Weights of a small transformer language model.
Size: width 256, 4 heads of 64, MLP 1024 tanh GELU, vocabulary 8192, 19.7M parameters.
Architecture: LayerNorm before each block, learned positions, biases, tied embeddings.
Training: a variant of Adam for these matrices, 621M tokens, 9482 steps.
MLP neurons of a small language model. Each row is named by its layer, matrix (down: output weights) and neuron, and shows model dimensions 32-95. Each number is 50 + 12 x the weight over its row's rms, rounded and kept within 0 to 99.
A block is one neuron, or neurons of one layer that tend to fire together. After each block is what it responds to, as a language model described it from the Wikipedia text at the highest values.

L12.down63:33 25 44 56 36 49 51 43 49 51 64 48 49 54 43 44 34 59 80 34 56 56 36 42 42 72 66 33 32 61 57 53 35 48 50 31 66 63 54 43 56 45 51 67 40 42 45 47 43 50 63 44 63 56 55 34 37 50 38 44 71 54 53 38
L12.down547:60 63 51 57 46 33 36 34 56 51 42 76 48 62 45 36 45 67 69 76 50 38 42 54 49 63 61 45 44 38 61 41 53 50 42 33 50 47 41 59 56 52 41 44 51 69 47 69 41 57 45 35 50 49 38 55 48 35 49 68 61 51 40 58
Responds to: Before a named entity

L3.down14:46 59 46 50 65 17 68 43 45 56 43 58 54 69 32 72 39 43 64 47 48 43 46 46 44 47 56 64 51 49 59 36 44 35 62 47 49 69 84 61 67 65 55 37 45 46 58 48 47 57 54 59 33 47 34 29 40 74 54 69 62 44 35 53
L3.down36:56 39 45 56 46 32 39 44 63 48 55 58 53 71 61 43 66 48 56 60 61 56 58 55 45 64 51 47 25 39 46 55 38 42 47 52 56 56 55 52 56 32 51 83 44 68 50 32 66 54 51 45 63 45 57 43 39 58 61 43 56 44 63 52
L3.down202:64 40 60 53 59 37 37 82 64 46 59 38 50 60 50 49 58 67 42 56 55 55 51 47 41 63 44 56 32 49 51 46 63 51 32 45 52 39 23 54 48 54 53 37 53 61 56 36 44 44 25 57 62 54 51 27 56 24 51 51 73 44 47 61
L3.down382:62 56 42 49 56 63 54 49 29 41 49 46 56 48 30 45 36 53 39 24 44 67 51 55 61 35 36 55 40 42 57 52 44 56 22 63 53 51 53 40 58 50 49 66 47 49 68 60 70 47 52 46 64 40 43 42 42 51 53 40 44 45 66 38
L3.down499:31 51 21 28 40 57 45 68 67 52 36 35 49 34 60 38 40 55 56 54 47 43 71 36 40 49 50 56 39 16 55 58 53 48 56 52 41 75 46 44 32 45 58 61 56 60 51 55 60 76 65 70 37 45 44 43 35 42 59 54 46 45 47 47
L3.down648:44 56 58 68 26 68 63 63 62 45 53 30 43 47 57 39 28 72 50 40 63 69 46 43 37 73 32 48 48 34 57 42 49 65 60 63 69 40 60 46 29 25 64 40 48 38 62 45 60 51 58 48 48 51 31 54 44 54 44 47 69 54 55 54
L3.down853:31 62 41 48 62 66 59 58 27 70 48 50 29 36 40 40 62 53 67 37 47 53 58 59 32 43 54 50 54 52 45 40 44 44 56 45 48 47 61 57 55 57 53 73 58 64 50 59 52 45 43 42 64 38 48 41 27 40 57 46 37 47 50 68
L3.down969:57 62 68 42 79 26 43 53 46 44 64 51 46 30 60 65 34 45 49 60 47 34 41 49 52 44 41 71 49 58 52 62 55 41 40 52 50 49 70 61 39 46 46 52 52 78 83 32 57 29 30 36 64 42 48 51 49 39 48 48 55 40 47 47
Responds to: Sports table cells

L10.down47:54 33 59 41 44 55 33 42 58 34 48 26 63 76 66 47 36 51 49 60 63 47 60 45 42 34 46 61 57 55 44 53 58 67 45 50 53 45 50 43 37 57 56 40 38 43 54 65 44 19 50 37 54 34 52 61 46 55 68 26 54 70 45 38
L10.down430:35 41 54 51 49 65 56 35 40 34 64 52 54 46 57 37 32 59 45 70 62 32 59 60 38 48 53 43 54 70 55 40 62 43 54 41 55 31 30 57 49 45 61 51 45 47 46 59 37 48 45 48 26 42 44 43 37 44 39 56 46 61 48 56
L10.down727:70 41 57 42 44 59 51 54 45 40 50 37 35 50 28 49 51 39 58 44 44 62 48 57 41 28 26 45 60 68 69 44 45 45 28 60 56 42 68 61 31 59 47 53 39 45 38 47 34 66 56 56 37 48 53 55 68 41 43 48 43 76 52 44
L10.down860:48 42 77 47 54 42 61 45 33 32 71 40 70 72 40 48 49 66 53 63 38 61 28 46 35 64 62 25 47 28 49 53 42 43 34 52 59 50 57 34 47 53 46 44 24 49 70 73 41 46 31 60 50 38 72 30 59 52 54 67 42 50 48 33
Responds to: Perfect auxiliaries and relatives

L10.down1:52 64 61 55 62 18 35 60 60 66 38 46 54 49 70 32 33 43 49 46 65 40 48 38 59 56 48 67 61 60 60 40 66 26 74 62 37 27 38 49 52 65 34 67 59 44 36 65 50 44 32 63 49 38 48 37 42 43 38 28 65 57 26 63
L10.down354:56 52 62 30 52 42 28 49 66 49 56 47 52 58 50 37 49 52 73 57 30 51 48 55 23 37 42 34 41 54 32 44 46 32 34 49 43 60 41 48 56 24 52 57 48 68 57 58 46 34 34 29 40 63 42 48 51 30 46 52 42 51 40 65
L10.down618:50 53 46 57 56 70 44 70 33 51 53 45 53 52 52 73 80 42 30 53 32 38 53 51 53 48 60 47 45 51 47 56 36 61 48 34 40 84 42 53 40 47 40 36 36 57 41 55 45 47 50 59 47 24 45 51 52 70 52 86 53 70 51 70
L10.down629:58 47 62 61 43 78 51 72 53 39 64 57 46 21 70 41 38 49 52 61 69 53 52 47 35 45 41 43 41 43 21 46 73 42 38 59 36 49 34 21 24 54 42 62 44 47 73 43 57 48 41 62 53 42 45 51 49 50 71 51 61 61 31 47
Responds to: Win-loss record / headings

L3.down180:55 54 37 53 63 59 47 37 45 31 42 46 47 46 36 52 60 50 40 51 40 49 56 33 54 32 44 41 54 26 45 61 38 58 43 44 56 86 56 52 52 75 50 60 29 52 42 48 60 43 61 52 40 62 48 51 53 49 52 36 51 70 51 48
L3.down214:47 62 57 50 44 56 32 63 53 74 50 58 40 68 47 48 29 48 39 44 48 61 53 56 45 56 34 52 20 41 37 45 50 48 59 47 36 31 37 25 49 26 47 43 66 51 57 59 57 63 60 64 60 55 69 51 41 82 40 79 49 44 54 47
L3.down234:25 69 51 63 45 47 54 32 42 37 69 28 33 71 72 45 63 43 52 44 49 33 69 61 41 41 31 60 60 63 32 39 59 41 56 60 55 52 34 76 73 46 57 52 37 48 47 52 57 52 43 56 50 50 64 83 48 18 60 38 54 32 58 54
L3.down258:44 57 54 45 49 49 35 50 54 53 42 37 41 53 39 54 37 61 68 43 60 23 45 47 70 62 34 52 59 56 38 37 47 39 44 63 66 78 48 39 43 53 46 62 38 73 44 59 73 39 57 60 36 45 77 76 59 63 55 53 40 58 42 61
L3.down468:52 61 20 36 53 58 44 52 47 44 44 48 45 62 35 49 58 41 43 43 46 45 34 66 47 32 40 41 58 55 43 41 42 69 54 53 51 54 47 48 58 52 18 35 60 62 60 63 54 55 42 56 63 44 64 49 55 55 61 79 68 63 53 61
L3.down540:58 72 29 60 48 43 36 61 37 45 65 31 72 50 46 48 31 55 28 56 49 67 86 43 53 50 63 59 63 46 52 40 49 56 56 38 69 82 45 49 59 46 45 53 42 44 53 49 54 61 23 77 33 40 63 44 46 49 61 34 51 35 48 29
L3.down676:67 37 60 36 54 43 68 45 37 50 48 61 62 56 44 43 64 51 59 62 51 53 40 45 66 43 38 49 42 53 77 44 44 55 41 47 51 68 35 42 57 48 49 44 49 47 39 47 63 73 53 48 41 74 37 51 36 46 19 38 58 49 56 58
L3.down980:56 58 49 24 52 55 28 34 46 35 66 59 52 53 42 53 37 55 54 46 64 25 39 44 53 57 35 43 60 32 43 48 45 47 51 45 50 46 52 36 31 58 20 46 61 57 50 69 62 54 50 49 48 63 69 42 60 60 42 74 41 58 56 45
Responds to: Places and institutions

L12.down598:51 31 52 36 46 51 61 50 35 51 40 46 75 63 60 49 63 52 61 51 52 54 37 48 34 56 39 52 71 49 44 43 44 53 49 46 36 24 43 44 41 42 50 55 54 29 61 56 64 43 38 57 55 47 44 45 29 54 66 55 62 62 67 54
L12.down979:36 39 64 70 65 47 69 62 58 60 23 55 79 59 57 50 48 65 25 43 40 59 42 50 56 61 44 44 63 55 56 45 51 43 34 60 48 38 65 33 46 44 67 44 38 47 57 68 56 40 26 51 57 50 49 38 20 63 50 49 60 63 38 62
Responds to: Country and place names

L3.down20:37 59 63 29 70 34 39 59 69 45 69 50 41 56 59 62 26 50 45 50 65 52 58 65 39 52 45 50 58 43 46 42 34 31 67 43 45 65 50 58 48 40 42 38 56 73 53 39 51 21 64 30 57 39 39 52 58 65 55 68 62 45 48 39
L3.down56:60 31 43 40 55 38 31 42 53 43 72 49 30 58 37 56 46 46 41 53 34 62 49 51 55 50 39 51 69 63 21 50 72 66 44 47 68 54 49 52 41 53 45 39 57 55 37 57 66 57 67 70 19 44 49 39 32 69 36 49 62 28 52 43
L3.down144:74 51 74 55 66 35 27 33 57 32 54 63 50 31 52 45 60 50 48 46 38 51 54 50 48 48 50 30 35 38 52 51 49 50 57 52 72 54 67 40 52 49 42 61 56 56 45 57 63 55 73 48 57 61 46 57 50 33 75 54 55 59 70 46
L3.down178:63 58 63 70 50 64 37 49 49 65 63 46 48 28 78 70 56 59 48 39 64 42 48 40 34 64 58 45 37 39 50 41 63 56 62 68 59 39 46 34 52 24 31 48 48 38 72 63 36 46 50 50 56 50 58 40 50 52 87 49 47 63 64 56
L3.down364:37 38 53 35 60 52 32 40 32 62 71 22 48 40 33 27 34 46 60 46 55 16 48 37 51 24 14 47 63 35 35 52 55 49 47 62 34 59 29 48 41 30 45 34 52 47 50 41 47 45 55 38 56 42 32 66 39 44 63 73 53 49 24 65
L3.down403:39 47 47 38 61 35 39 59 41 61 28 48 68 29 60 52 51 62 54 53 53 38 54 44 50 68 37 45 69 61 47 50 56 38 32 44 51 77 39 26 52 43 56 28 51 48 20 53 52 36 74 37 53 32 36 30 56 49 59 49 59 57 43 66
L3.down475:43 32 25 25 50 51 68 55 53 53 38 63 31 61 45 57 47 53 41 59 23 54 50 51 54 39 44 39 43 74 39 47 53 39 51 62 58 32 41 40 56 30 44 58 36 40 62 63 54 37 33 68 38 30 63 47 30 52 28 56 65 46 50 54
L3.down800:42 50 46 72 59 63 45 63 53 56 60 72 40 52 64 88 51 61 44 63 62 54 50 52 44 40 55 45 47 44 43 30 49 46 43 34 61 27 61 42 65 51 49 48 50 34 63 40 42 44 50 56 66 48 67 43 32 61 64 43 51 47 62 58
Responds to: Sports and place affiliations

L10.down89:57 61 45 39 27 51 54 59 62 39 71 45 43 48 49 63 62 37 39 19 63 57 34 76 55 28 51 68 40 57 56 39 36 60 65 41 44 66 54 61 38 52 47 57 43 51 68 51 42 69 37 38 52 32 66 36 61 40 59 62 42 60 57 30
L10.down470:34 39 59 70 42 56 44 45 62 62 54 59 61 58 46 21 48 43 25 53 54 71 43 83 32 43 58 66 42 39 43 52 77 49 37 55 51 53 43 40 31 35 49 57 60 48 37 47 48 38 74 71 66 41 55 58 52 44 49 53 44 65 35 58
L10.down547:50 47 64 55 51 45 65 43 49 41 52 56 50 58 53 49 59 46 37 46 66 44 44 59 46 72 48 57 50 39 35 57 29 61 47 61 44 68 36 49 42 38 64 61 75 36 56 55 52 51 59 79 49 42 39 58 62 50 55 34 64 70 47 56
L10.down658:54 30 51 54 59 47 74 50 50 32 65 60 56 68 56 42 11 35 73 47 37 36 47 61 49 53 63 57 59 41 45 38 50 54 70 36 24 56 47 56 40 47 70 47 60 54 52 50 82 27 74 43 60 46 47 31 57 58 43 56 73 55 46 48
Responds to: Land and life nouns

L10.down13:64 12 60 49 33 44 49 44 68 61 36 36 17 44 60 38 40 45 56 48 60 49 48 50 66 61 67 32 68 54 59 61 48 43 33 67 44 52 62 35 57 57 30 48 67 45 61 64 61 45 51 33 60 58 66 37 45 60 65 57 51 15 32 54
L10.down146:66 45 61 46 37 26 69 60 22 49 31 40 59 48 67 63 61 52 39 67 42 49 28 52 57 59 51 64 45 58 46 69 53 68 55 44 36 38 57 71 68 61 37 35 62 56 41 62 40 39 38 42 39 41 58 57 46 61 40 49 62 64 38 32
L10.down361:60 27 27 57 51 73 54 54 65 56 57 67 35 50 61 70 30 61 61 61 47 61 32 43 57 50 58 41 49 40 54 32 52 51 41 72 55 55 63 40 69 65 30 27 65 45 52 28 44 38 43 42 33 49 56 50 66 74 34 32 46 51 53 63
L10.down926:35 55 43 49 33 51 34 53 54 61 34 31 42 33 54 67 44 47 50 45 47 69 48 49 42 45 47 59 63 46 54 57 35 41 53 49 31 67 67 38 30 51 54 52 43 62 51 60 35 66 51 52 48 38 64 54 30 67 51 55 35 61 64 55
Responds to: Article-opening definition predicates

L3.down39:46 67 43 55 50 34 41 53 58 58 50 71 49 68 69 51 33 41 51 58 63 51 32 68 61 63 19 59 53 35 46 56 42 63 56 67 55 80 34 44 53 46 58 60 54 50 62 45 48 30 56 44 88 74 60 49 52 40 51 43 41 61 41 46
L3.down48:26 54 55 41 51 47 49 39 52 41 63 52 52 55 47 42 65 57 58 49 62 62 47 41 66 44 52 50 65 55 49 28 62 24 63 62 48 42 51 76 48 30 52 20 44 59 49 22 35 42 59 28 52 31 25 55 43 46 65 50 65 47 40 72
L3.down523:40 39 58 38 54 36 46 51 36 66 35 40 46 54 61 39 35 50 41 60 54 48 18 53 56 63 28 49 61 72 40 49 31 63 37 49 55 71 60 40 49 44 43 52 47 49 63 34 60 56 57 24 67 53 44 76 63 60 28 46 36 41 43 48
L3.down544:68 50 52 65 42 47 60 46 60 60 46 52 52 52 57 74 67 62 51 51 62 48 34 39 49 49 22 37 53 64 52 56 29 63 51 55 49 50 48 60 66 69 58 40 51 60 57 68 53 68 30 31 49 61 72 66 49 71 65 53 45 46 42 35
L3.down640:59 33 67 53 35 24 55 49 54 51 57 40 50 61 67 57 61 60 36 55 61 64 63 35 34 43 46 44 62 53 58 44 45 63 39 52 59 30 54 34 47 57 54 68 72 50 41 60 50 34 43 45 43 52 57 51 40 47 53 48 40 57 66 39
L3.down710:52 47 52 39 45 42 52 62 68 50 52 46 29 43 42 54 63 26 56 56 36 67 54 45 30 65 25 32 51 68 41 58 48 50 49 35 40 62 46 60 49 65 56 61 34 46 52 36 58 41 49 42 57 62 49 71 58 47 48 63 58 54 46 36
L3.down799:35 40 77 32 61 53 63 56 59 46 62 44 40 47 72 73 38 38 43 41 45 68 63 53 38 35 55 54 43 40 44 30 55 57 44 55 54 50 65 65 40 38 39 60 38 70 56 41 60 23 50 55 34 36 37 48 55 52 78 61 51 50 40 62
L3.down831:31 58 48 53 49 49 53 31 55 51 65 59 46 58 53 48 50 41 46 41 42 55 62 48 44 44 72 60 69 44 45 50 22 55 51 34 46 64 47 89 66 69 57 24 41 42 59 40 46 55 52 54 43 43 40 50 28 66 52 43 31 25 57 63
Responds to: List items and relative clauses

L12.down388:39 39 56 52 48 48 35 38 56 58 56 40 52 39 45 37 38 66 63 50 64 47 59 34 44 36 61 47 51 53 59 43 45 58 42 40 58 43 40 49 57 44 47 80 52 44 46 55 73 63 65 39 51 51 37 43 53 51 47 54 49 63 54 61
L12.down552:44 65 60 57 67 59 56 54 51 58 57 49 59 69 75 49 37 66 34 40 64 32 60 58 46 55 36 49 64 65 40 31 67 58 53 43 34 52 53 65 60 54 75 73 49 46 36 44 54 52 64 35 48 54 53 33 53 43 86 57 44 49 40 62
Responds to: Wiki section-heading markup

L3.down32:71 33 41 45 38 59 42 50 47 58 36 71 67 51 46 57 47 45 58 57 41 49 81 47 25 54 45 61 35 47 48 31 39 38 32 38 54 31 24 44 34 51 69 45 46 40 52 54 49 24 57 57 71 46 46 50 31 36 59 57 57 41 32 54
L3.down83:57 60 65 47 51 46 56 34 38 42 74 66 34 42 46 45 67 39 41 46 40 43 60 34 58 30 50 46 49 59 09 64 48 54 53 41 53 36 49 61 38 59 58 67 25 44 39 56 58 62 27 24 39 36 60 75 60 53 37 52 53 34 46 62
L3.down132:39 53 79 66 72 55 77 56 39 51 54 50 51 28 51 55 43 73 63 58 30 50 35 48 36 49 58 51 51 35 37 46 38 37 47 46 49 59 60 46 46 48 28 24 44 57 44 51 40 49 62 57 42 41 47 43 37 39 51 52 38 47 57 42
L3.down183:56 45 61 51 57 56 59 45 74 55 54 38 63 31 57 41 45 46 40 44 44 32 25 51 62 37 58 62 64 56 43 54 44 63 51 35 43 39 43 40 49 43 60 67 45 62 60 57 37 53 55 51 47 59 43 48 40 67 61 66 48 47 54 43
L3.down484:40 52 53 64 40 46 56 63 44 56 68 54 41 45 50 50 42 48 41 53 42 70 57 55 38 42 35 41 62 60 51 66 59 56 76 51 53 41 62 52 37 46 60 49 45 48 58 47 52 58 29 74 54 62 50 49 53 36 50 38 62 77 41 39
L3.down560:48 42 32 52 64 52 48 54 57 39 48 57 45 63 42 36 54 65 52 36 42 56 21 56 59 56 48 40 53 32 56 59 46 39 32 43 58 51 37 39 51 61 54 49 64 70 38 61 46 63 74 52 68 52 56 54 50 61 41 68 44 53 73 69
L3.down664:63 59 40 61 41 42 56 43 40 30 46 54 46 61 41 31 49 49 29 37 46 51 60 52 61 64 46 48 54 52 65 64 46 76 48 51 62 47 41 43 42 65 36 65 58 47 40 43 75 47 34 48 58 52 46 40 55 44 49 40 51 44 57 70
L3.down985:43 71 45 59 40 60 49 44 52 42 52 81 49 70 50 44 58 29 60 55 58 43 61 32 38 47 54 45 54 37 53 62 61 60 21 63 59 44 52 48 32 37 59 55 46 51 52 36 51 45 63 68 26 29 39 59 45 41 48 48 44 47 22 37
Responds to: Place-name fragments

L12.down863:40 56 58 54 56 76 66 47 64 18 50 53 26 35 27 77 49 44 33 46 46 56 54 34 62 56 60 40 52 47 49 45 72 65 53 46 31 63 47 35 44 35 39 52 38 40 53 52 45 35 50 66 47 72 30 48 58 81 77 47 59 48 31 46
L12.down993:40 60 47 58 50 52 41 58 59 56 50 50 49 40 62 26 40 41 48 72 41 49 70 71 59 52 58 37 64 54 62 47 55 39 49 28 42 47 77 61 64 66 37 42 55 45 53 49 54 32 33 56 47 45 46 42 46 63 58 48 62 55 33 32
Responds to: Subject pronouns starting clauses

L3.down157:55 74 32 41 40 66 47 44 44 41 40 67 69 45 45 36 55 44 74 50 53 47 48 55 48 62 45 57 57 23 46 48 46 44 70 43 52 56 42 49 40 47 40 50 71 43 52 58 53 46 60 54 54 62 52 19 61 43 59 49 66 41 47 51
L3.down339:29 57 65 55 61 21 50 76 34 31 38 45 45 48 60 48 69 49 48 54 58 29 54 40 51 58 69 53 29 59 55 46 60 48 45 49 67 42 71 30 50 75 47 49 50 51 33 55 51 46 59 39 51 59 42 55 47 21 39 42 45 42 54 43
L3.down345:55 48 34 49 27 55 48 49 44 42 56 72 48 91 39 51 69 35 32 47 46 64 44 64 57 42 67 41 77 32 52 56 63 43 63 48 55 52 59 58 42 47 52 60 48 70 45 40 54 67 73 40 47 60 70 52 20 25 38 44 74 58 54 46
L3.down555:63 56 57 58 40 55 27 61 54 31 46 45 75 68 39 57 36 42 48 25 71 49 37 46 55 61 67 43 73 53 49 39 76 63 45 39 69 44 42 47 57 43 38 73 49 54 50 56 67 44 51 39 51 43 34 40 52 36 56 56 31 37 30 44
L3.down840:48 38 46 47 46 54 63 60 39 60 67 58 59 43 44 34 59 53 49 49 53 37 42 39 66 41 70 69 44 46 31 43 51 53 56 30 52 39 45 59 72 41 33 67 60 66 41 50 47 38 14 30 49 60 54 41 51 73 63 36 64 49 56 68
L3.down870:56 42 39 45 34 62 23 50 48 54 57 62 81 55 66 59 49 38 57 43 53 58 73 51 69 50 47 51 48 29 32 53 32 56 39 48 57 48 55 51 29 40 83 64 58 55 49 52 37 57 36 57 67 70 30 49 35 72 48 33 61 23 57 58
L3.down882:52 40 33 45 39 54 28 36 52 55 53 39 46 72 42 73 50 44 56 55 18 51 62 50 59 43 42 30 65 45 33 44 59 47 70 31 60 57 42 67 55 53 64 72 69 46 47 53 32 76 68 73 50 47 53 64 60 35 36 34 48 33 44 65
L3.down976:57 51 55 52 46 55 45 38 47 49 62 50 53 39 47 24 55 49 58 61 61 51 46 28 50 51 47 41 49 51 48 55 54 55 53 39 51 62 48 38 43 58 53 37 55 55 45 33 33 59 19 56 55 23 52 61 61 41 48 35 52 36 62 48
Responds to: Sports statistics field terms

L10.down164:65 51 43 60 37 49 45 50 42 47 41 40 29 58 46 45 35 74 69 41 74 27 69 60 34 21 38 51 51 65 57 42 62 50 48 59 41 69 53 68 46 57 51 48 42 11 66 44 21 47 74 70 37 39 59 75 51 75 43 46 54 63 75 56
L10.down182:44 26 44 35 31 64 54 71 52 48 53 48 41 70 74 44 51 49 45 58 54 56 46 49 28 72 24 51 58 49 61 60 27 57 42 76 60 31 51 60 36 53 66 57 43 67 41 42 60 35 43 66 55 52 57 59 37 62 37 68 83 59 45 59
L10.down602:56 53 55 39 33 33 47 51 63 61 68 23 46 41 54 64 46 69 57 39 56 40 68 58 73 64 44 47 65 73 44 45 38 55 59 39 54 46 66 52 35 46 46 66 48 54 47 48 24 46 56 35 63 44 35 46 50 47 42 63 44 55 55 38
L10.down792:73 74 30 44 31 56 49 36 65 58 44 44 47 65 54 66 53 61 48 43 45 33 44 69 33 44 29 54 48 76 66 19 48 55 47 52 60 35 29 43 52 35 43 57 75 65 46 53 57 60 67 52 46 59 58 57 72 44 56 47 44 60 57 50
Responds to: Clause-initial subject pronouns

L3.down114:32 64 46 45 73 54 53 25 31 61 40 87 56 48 50 73 54 42 43 68 64 70 53 37 39 49 46 46 28 41 52 55 49 55 21 56 55 48 67 71 61 66 57 59 42 28 49 54 64 27 32 58 33 31 41 66 35 51 52 57 56 64 45 42
L3.down291:45 54 58 46 63 63 35 54 57 72 35 42 46 53 37 49 61 40 58 82 53 42 49 59 38 48 57 18 61 41 53 37 40 47 47 38 55 50 79 70 44 59 32 17 48 51 67 56 43 74 40 53 44 53 44 40 86 52 66 52 52 34 53 56
L3.down372:50 15 74 50 67 46 41 57 53 42 53 38 51 40 44 47 46 56 52 59 50 35 59 43 55 65 72 47 59 55 37 69 50 61 45 43 60 60 50 33 59 40 67 39 31 35 42 49 37 68 53 58 43 43 58 51 41 48 58 58 22 39 61 54
L3.down453:49 60 37 38 43 38 49 65 42 54 57 51 55 42 42 62 55 58 32 52 55 55 25 54 54 68 66 66 50 52 61 54 56 36 40 22 55 42 35 57 45 50 56 40 50 47 56 38 39 50 37 25 18 46 51 59 53 77 64 39 51 42 51 39
L3.down561:38 33 52 42 25 52 38 51 51 59 39 48 46 51 43 61 44 58 42 60 63 38 57 35 48 41 53 64 70 66 59 53 69 49 60 36 65 54 40 56 54 34 50 35 52 50 54 31 42 49 52 76 45 70 50 62 58 53 55 41 49 59 63 42
L3.down650:65 45 56 40 35 52 43 47 46 33 49 27 53 61 44 54 42 23 47 69 53 55 52 50 31 42 60 48 47 53 38 47 59 33 47 45 51 28 66 45 39 26 68 39 57 29 23 55 55 52 46 60 29 31 51 44 49 74 55 48 52 66 42 54
L3.down700:38 69 53 49 68 55 61 46 62 56 28 53 58 79 43 65 36 61 65 58 56 42 46 61 71 46 63 53 51 73 60 42 48 45 48 47 64 50 38 51 43 43 48 44 36 26 54 45 45 62 17 57 43 57 25 51 60 40 61 59 55 52 67 48
L3.down913:56 39 69 30 54 53 40 41 54 54 24 54 43 60 46 71 51 48 45 74 69 56 39 65 30 23 58 31 49 55 56 64 49 40 55 54 51 46 27 39 80 41 43 31 36 40 69 52 42 50 54 64 49 72 37 48 59 52 52 47 67 52 81 55
Responds to: Ambiguous word-start "He"

L10.down369:56 66 38 59 45 38 40 48 90 65 56 58 48 42 34 64 47 37 51 39 46 70 64 51 41 62 44 40 43 55 41 46 52 56 50 34 48 42 53 54 64 52 28 57 68 45 70 44 66 51 58 62 37 53 54 53 73 43 34 60 40 49 50 64
L10.down487:57 57 37 75 62 61 82 51 44 52 39 49 26 40 61 55 41 41 50 42 35 51 42 72 44 71 65 44 53 40 55 36 67 75 54 23 65 65 62 83 58 52 48 55 32 62 43 28 79 60 74 37 59 41 53 60 56 82 51 40 54 44 55 45
L10.down855:47 49 40 52 47 63 50 42 45 63 32 36 49 43 41 48 57 41 50 24 44 69 29 57 34 51 45 45 55 61 34 49 42 44 44 63 53 45 49 52 93 23 39 52 48 28 44 53 26 56 69 41 37 48 34 29 60 47 50 64 47 50 27 50
L10.down967:51 28 42 55 30 56 45 60 36 35 62 47 50 65 57 41 35 31 40 37 44 54 49 40 69 54 50 59 53 42 42 47 55 57 65 34 56 78 42 40 45 54 56 69 49 56 26 54 63 44 75 37 64 35 55 50 61 59 48 53 24 41 64 25
Responds to: Table row starts

L10.down181:20 54 67 60 48 52 49 36 51 73 60 67 45 61 29 41 55 29 72 47 46 63 53 70 56 54 43 53 36 51 45 60 32 57 27 51 27 37 42 47 32 43 33 63 34 38 48 44 62 45 33 36 52 41 65 30 69 53 49 37 25 66 46 65
L10.down232:78 51 43 53 43 47 48 61 60 53 57 35 44 48 50 47 64 55 74 45 42 48 64 43 38 38 43 41 42 53 54 50 52 59 50 45 54 43 48 50 58 22 46 38 55 52 57 60 39 38 51 62 62 55 41 50 68 58 40 59 55 36 58 52
L10.down619:53 40 57 56 62 51 48 45 44 54 50 57 50 42 58 52 43 51 50 47 41 41 55 43 59 58 47 28 33 60 45 53 49 50 55 51 37 39 50 49 25 55 40 62 52 52 48 49 46 35 68 47 50 34 60 52 66 64 36 48 52 64 43 46
L10.down627:42 37 66 76 49 36 58 73 53 56 65 36 63 49 58 42 67 41 59 43 61 58 52 50 27 33 48 62 34 36 51 34 57 61 46 48 47 41 49 42 67 76 54 33 63 26 63 62 48 35 50 42 39 36 50 50 70 49 45 57 73 62 60 56
Responds to: Name-initial fragments and months

L12.down315:57 53 27 56 54 48 44 59 47 52 44 47 44 60 62 50 32 41 55 26 41 55 65 49 43 41 57 18 50 72 45 46 45 46 35 48 45 55 69 32 48 68 25 33 83 42 73 67 62 66 60 50 43 51 58 43 61 57 43 49 56 63 45 49
L12.down353:47 51 48 62 42 49 48 56 53 64 42 53 05 69 60 47 46 43 26 45 43 39 62 64 53 33 54 58 52 69 47 41 51 35 41 52 42 58 68 27 47 66 39 40 38 32 48 50 46 65 42 63 37 47 41 40 41 46 41 58 50 47 45 43
Responds to: Sports career predictions